Part of a small language model's weights.
Size: width 256, 2 heads of 128, MLP 512 SwiGLU, vocabulary 8192, 10.8M parameters.
Training: a variant of Muon for these matrices, 575M tokens, 4386 steps.
MLP neurons of a small language model. Each row is named by its layer, matrix (gate and up: input weights) and neuron, and shows model dimensions 0-191. Each number is 500 + 50 x the weight over its row's rms, rounded and kept within 0 to 999. Numbers have three digits each. A neuron's up and down rows have the sign that makes its largest values positive.
After each neuron's rows, "fires on" lists the tokens most often at its 100 highest values on Wikipedia text that the model never trained on.

L3.gate24:427503492452535537489530473578452454441474548471451507502543567461513430477483474459414512516428507529488626479357419528520385430545502525543538421501556478536612532519469418516538473497499476516424596464536476489554554369430460493516495464450497489482487513473536477498494512476539489509541436443427501479408512486516497450552500403491536551569480514500453453529480540578585497499387464500551467514523478514488600479579511473475513556365407468498470510545541576506454476524441468412526577504553535446497512462498509445486574621482543559482519466465451473495603570445361476434
L3.up24:551505523465579458476432536554412517429466462489551422562527437485486407461497513469562504498546406506489477500455533499433438464518557473528576446515539519453481562459544457533500589528541465472502486502505432413484518486510444453527573490467516504488508529496476426580457378542600532409573483372548529398531487537468489458484384461488429540505462482518409442476540479550420339426572533560432531510549474424531493483590546519563534526381525580453511481496510582443541477491483497462529531435464490486590451450428547500484526555474402592437589525537501504441503570485440478437
fires on: " of", "\n"

L5.gate102:492441490510559538504545415428462458483538557437526495485449461586402551494474478436537528461539489499456488521550572489374539514451436452518514580447528470528498448411488558499444513491524545391483471524521473585461412572487491516402470492402524436444576394565494404491478542476454477514506552491492501475512487531577562456426486487564525475527563504478471519502480417485487549410453472467552481529547549438479431469537471590536420416476529458533638509531546521369513518442592413469417438472542486496513580494512474620398528469473521468401553410468521467537408461477485442420
L5.up102:544551532497435547484551403432512614552501499387548586464461443540534467508436508499549498488550461375485539459535557484543513527450469542435522546546469517444412405469514496539420471490455580546565517446546513562546500408500569506471439609463478483506548520467489500498471628465421556532535510488539524496500557465575535526525511443463574456519539463576559498628576521570475494549567511590550587489584468531530528465515524487506512433538544523543419517426445576441569560458521512534506492498544510478504401523527391501501471481461469502431478520656463500535443457504501470495
fires on: " (", "\n", " |", ";"

L2.gate336:532512516575565557470554560508601529500480490446527472525516395483498467599473515429486504545495513503462488447468561577433507534530515463468483469490531525552588515499496542422497472465507488526527594521481471511516431414417613466579499434549593587457369496552596531473512479428515480528524540465435469501498461486551514528500466523487503536441401571481528482558379550540493474493450546483444505388520516427518413555498604464474401455497573490530514500487481561468517523543521505563440406538464515587479516478578487546564547472448509494450487625571453459432509454520453508528
L2.up336:450458472529546491570497523460477534487507480492411442546477514543523468528444530510498559474594484445527458519592547572495492551543379505499356480544447432531505549510500520516472495459490382484508518536482567460500499508445593543443585489519496522481417366492538603425517454511452401477519421597491628498498494498423512445557408502472441555526564558444549551517562503493520463520544506568464595501493442459490397510451495426386527554413539508428433471538534488447483519545620573463421414550529501531552439565575496529490401506462573504519490597462540510532476428447480436596
fires on: "ing", " of", " life", "r", "vo", " and"

L2.gate339:591495511540542505541556384453493466571590496520443457515552503555511430420408450507561554525582549522472531542499464518447462448480470521488511456461501539495569481598511523559524507591508513462514541463528478538656494416461457536524540439417395494480494439490428478503469510436498385516468553404540559533524500516493533486489485422443452496589511541462448505543514550442580517455427463425506489474555549479432589520460496492449483572475520510460553529535508561555530439623530541424401521554535548549547476513480615493455413610460531488504525486425486542478527518538446589472
L2.up339:458453479512452478516448510399455517489575495622506380507470573511459543472473471489577513559545528450460485456433440441502600532491478553493502444379523552448623543585400441455492529555549528562487600494481474398561552470494463575532419535468568445483525549478501473498435481507606559532507499532506509530488496399471446531487506495405429486593524510431545453589551423495557548526446579539499529504516512487544536483532465456451444478501428462525523510529416442474525507470471483492513553455460479473415488601431509429509512490615434499537516508416467571570462492470526516387
fires on: "u", " Bad", " of", "ama", "um", "e"

L5.gate443:488483454530502502460514485399495423569461462466447429472456580497444406462493541509437508466585538548493544568500459404459528462379438480503553499443537462578505502482525448412516487511519580488526553449546445451444521464606579493509566450537511509458486442503481454458461512462490465465505441499497461409463444492563581528508460538446547499551429488551534487465433620567548400492502438376535521603455557477511506446598450527468472477498482525493466463584559549548562470489568470469465492467470568435413520537508550547479578579500492612487576516496514447403486466440480565610
L5.up443:453553501358515578539474505461405543485505517508481426527538490509472549507507578475575551507493492480457456532502515538559508550496528531514465480454432508559469509517506557424494374473506494437492503512600465520452490599483502556461443587551573487534536502446542518455426504530510476454508506549436527471559462560475522435467440512533484528508491583471600420522476538542612402479510504465446608451598560545556381531452566511448516412367494506466496469563472429543521551384529551445520459505474525487507489523479496525455519495507549492522517475451498467385557487466495430464
fires on: " |", ",", "\n", "\n\n", " (", ";"

L2.gate70:459458548507433486485511564527558528504568480458441548487570459438451492563482594496531504504521501495530426535509477542451459553520412508353640454529540504549452524528563526503467486577467407470518545414520501465533587445572475449480573502554472533505453518555500400523572475428505439472443477407527445475484498470466584585463513542412550517486414498527408537435541486477443493438523541423471470524518486441466602474484508492367452486434482460452477470544494539510497550552472457445419525532482456471530476383534511542465527565498403575443563450515502535464629540435562407447
L2.up70:599483495471474482489453537538462570531572525541482488487517393455554499496469532536487489460583534502495436575530404545571517533562426495483411426424504479429493445514444548473449524510459484573436503476542549421467502481534431564529534519490397513507469553524542486576525475569563448394516479484571517460508535422505562543488536525531588507531542591514503542482492424572547367528465594470504541464507503412494563522450532488449455547508517512601645493428545521446518437478447577450543515464588541531516437497546458588446447531447486497467515536471426494560615476511534394537
fires on: " of", "t", "d", "en", "ent"

L3.gate470:507590502604502523456548484438552439470574399465396529600474526414425483501498459517514466542461549487468514443625523436412447563458506516559444485566575522519591490505452572485627527536487502437568454486501444491586638482506567553480417488534379498452542454508537600443532529542447388519435540531539518591499563505446448502434488452509492433517560563500580485556497418536527460556396573470532445490588468438525461526497566482524603525522632506560500469570417496595524532477508515509437459484518561484530560496535523438475450488445444407440576477465558486557526525501451448431
L3.up470:497457496600437610497492491507530548425471517430385450530448564426426461542488504500391530456433472437470583585490570534440458431568537429433457497514405525526463409433514467461531551568419421428458567539435490464599640483454429548488445452582523476603546412502440516502580585522513512518475511452460476479494524397511491525478549547572401380547533454485521493448489437547465476460493461522494464504538499456463477564571547422409455512577573432448465523449534395573490487416496525492442504495558541550536455509471513479475457489561498477507505529461464424506476468504513506524
fires on: " in", " (", " October", ".", " February", " September"

L2.gate7:527530499488574531534485509506401414535374440454492548482490522466484533586601472494515500441427523474536464422466424510577478591387444481537453439492550548567499594516508478509528578548505435518469508469555474593547475395487468464523556574578439550584458551384565517526538553484464475573522486487432589514476475556478528543524476445555508559532428527491610523445511524440490626524452478510515494402543435379511554447507530466545425558425465480547492512536486654460457459549504438509501492521496517488487478523446554474456525528464481505502556431449518556479584582528480472455
L2.up7:511505547489448487466502493529461487504579460444489600476483480575504482490579537579515521533496517493417509419519584550513451559461481529506619527547498499371564529617479535602533525492510488496553448517546483460604512525457517525570590481581510531639454511491519505410473410413558490509513465561571474532588551519446575575500544476480479569461532496525554422494464500402553606468585477498535567519474540481481479466488420484521525532348611504511473492521542516481486446546523427467624547471534531506556517518574539608523479555522552539492465453437466517547448470486447438559
fires on: ".", "tt", " of", "y", "ry"

L2.gate264:566535556521619478443513511483493525545504523442555438517528473502476474589413540485474520470484538415526473446580470538465531532408449434515487488452400491415458530560496572474424480482449440399488503378519520465501528512491516512458461541525536571452495438454652491555432410535412518494490482496464521492499471515515459471515606474605507441499438476480477542493506557552531473550473498454552509439537558454436586561468457461437506476630550519398445480448509442472552442457509509514563495485534493554474506493556428463463509385509448516499513518627454477478558534473488518536
L2.up264:540540496491557528603513346449499418507496367554508400439561469483526495450415543508490527632467525436469487495536474509502477489377443455499522447496524505517546503540532552552492413495496499512459523521477452585501571457517513511443533587506448492475544429390514552420536434484540428423506402457464502468489499502538507500501450570531461418474448514548433470501492498410489476509519491405450533492635598427516429527460419496536585515510495499410436472513433472518520602555585546489518487482538525508511511516487528542524524535447484390482427499504520456449516496561499551416
fires on: " of", "r", "s", "as"

L2.gate41:559496488430510438486471527530456548508473469448525577492430452513525451447438546463424539518529431454539467529555542455498535407518475567473489477626519449556412550490376516565516480400524472471522487485450484461454494528545485478489529526481536574407492510559458499467481446489494442505465486452530447363612517598584534495512474594488477469575545526522487451517507541582475438499493486484493433424577496539465420457463473510598516392481504523440479570520436490350497566455422452467496413505419477536556492531531451618537399595557510487494458522545502430460529516453504440484
L2.up41:492407379504452492443585534487449384432384419574488473481363510513506497521460491453548539483471547497444549544513464468381465549508515533462516481534476545472493364532570447523490486457441563573440415510568505498503530489470461458536493573485407554447508454464527500456513548540466475508514374547472517526455556556499433497488505611524520442444560545545478578461487474584421413544482560426432445488504511462516609515462455522477442475474468572499470460554502439485546560562444528568429442447493460443492547467464483505506548403532431507546504612564518470438489434564433558486
fires on: "r", "l", "la", "te", "-", ":"

L5.gate213:523491519527500471480504443553580607550490555483554513489566469444481565553571531452488513472482478510463435511596591478490508526532455455508463557516510416413462511450484565433570496363490566454550536458498534500397487460521459480479445516491532459471507394588489520496487557447501542548519546465517503440543586546486486465596566519443526508487559505545446425530541502542550598456564601483452523486471436468511562437555552557459618463606496506554474498465437594429542578472483513467564459513555515558522546436412387528501560529488554477530511465484478529535484474473477446597
L5.up213:446554513568500509563435586468412385476403462475525466450469489472567541507589465478455433498475535496550532624517508562551449544474476567481455594455498531468535458543519461527554507464582482567488429481426415564490555477475444449508392501546481542526532518474460477472439515555489608491508564475504430491567542510522549428528476513446523532545431451538469418458547507515562448582561546489511532517404469516560523595537479517417502452684517454524370460475498502450535456489567479531512468551533441523516490411475489402524464640505474475579445480519449521584501504558441603555
fires on: "."

L3.gate287:447505517510445509475415467467528565516439499456565551504567471552455503491518425476576514573494536494556476516536550478558419554514517485487430559469621505567493534452521621539418515535533550571506566484456499531442587499459564446513449587517527468543549453465457575441450537465548541520525499529452519595608472519524475522574492556471481548398538454500466478526524510608484522393423505520498518477577482484538410586525484520494515500505537521503473534613413510516576584432469435573491514589515606489475540511520389546520399569522492474589470498531591486529507457455528437463
L3.up287:435495441574502472482501532519453489535465533506513549489513542531458551528611416461511537465483570517483532564476498499421406480547543467561499475552472430505474475485606600535531461588562530605492495453463586480447616453487520453515459571451487467513529480497553462516539556571560483533506457450564482474525578465478563495484504517487477508456454550462486498475522549632479513561450479489519575395490529481577558485618491511584521477494479549517542598587484503493556405402437543520564595532509555590409613503473512495561493568496503557494439526518551534454490530534483506543
fires on: ":", ";", "."

L3.gate91:519492509572412501529452474489526500461510478480488413438477553500493516534452518546451447466513396423511508447459506485533541532526506540496402493446491584515548464495450477530539527477610517482461429468487462569435499406482460449503416473482433540494497513458484472463531451495490466483492558556477522421490560693521530532448485443452558531481497575415530571426568540533538556613421468526526483482464407421531464472494485468535468438350546518564505549496460597488486433560513417450505514536455588549427549445504500495517488472475519573549538535516480581487545524524493554442
L3.up91:494462509484469498469528475463478504551527500460446552427585538431546436528494459496457481526442404431587470473505513577559472527462546539504530463524444535529458538587442506490453508412576495534572521513537565521513458461539512523579512499628523534507555485523391399581521536484524503540487454538436451509510497503515478471420476476470515498393453434417557454556390468565492512465496450532494597557536417452560578587353550528527468549464547431433542496457571596456519425533525341536450443483490617513523514445457508499478581482550569452561573467434489512506586482454422471648
fires on: " from", "=", " From", "From", " common"

L5.gate436:471520469527484479474574408459394467547477578446593498578519494512470504448496518486491508525545506473501540597568512499496484538436565492613401573451590474558495521519497525501576480524546521463489488583521516551453436519474579570517561547563427441551570503498510587486495590507464396452370536522484558499443475483509557483540476448566491596471479496513525520524457556583405508495541430436529507466527536618523525466524550459488506507499485542534466450570436502482510515477507494494518403611596512507476579460497443472469493576520412560567595578460484464471534491480406475500
L5.up436:473541564637554586489565533447417565530441511499407544494483506517454415469580539484519504471441518512459467385559461592425435508442501445453475501522451494521496385469512444516364498473563516514513545477544512505470484533534476529458487486530537440547431510512524479588568616471559458482437521547489463471568535447513480543472524497599451483521476462535484496586580531466470485554520480535498489569555544376506481459525493564459425517439532433469529522593410546489462529378455510526518462526529563537618511550426491539517490423574559551536405521523449462489575477481540448543
fires on: ",", ".", " and", " (", ";"

L5.gate364:510476377457358475475472425519479591439508470480589423459543453612531477515543573534514464593498449566493578458545399489520465456453499521492480443456480531512534489434488501511519504528496444462572560541505631469435549494424445568576475611465497490569439503472444481403484515494476423418468527473612515447466592560570527488467424450481475613462491446503491456429561499458452534504432577454495476487523467489547535425474481527528480426505508519467519460506488480372523383405546465588524532404531488461511514466387472520492467512438440563447435415500544456517552454452467563469
L5.up364:499542531473455532369516450478498460577488413513511457486546460485465489558480556560506455397442547494559492531502520508494418438500493475541497457522407476449509613509573580515416415509503430547420403546464551516485511586509547569531463544523540505527501463502474434513484615496560484467564532410504439518533504457520423512572548499527475495423520524496366470502553536417419488436456440535486494472544598419570548457537497565478468468437544449451484535594467439465538530462509500555454495412437561569563576514479454533504482553549464538396402513467472517565485457447563514450
fires on: ".", " \"", " that"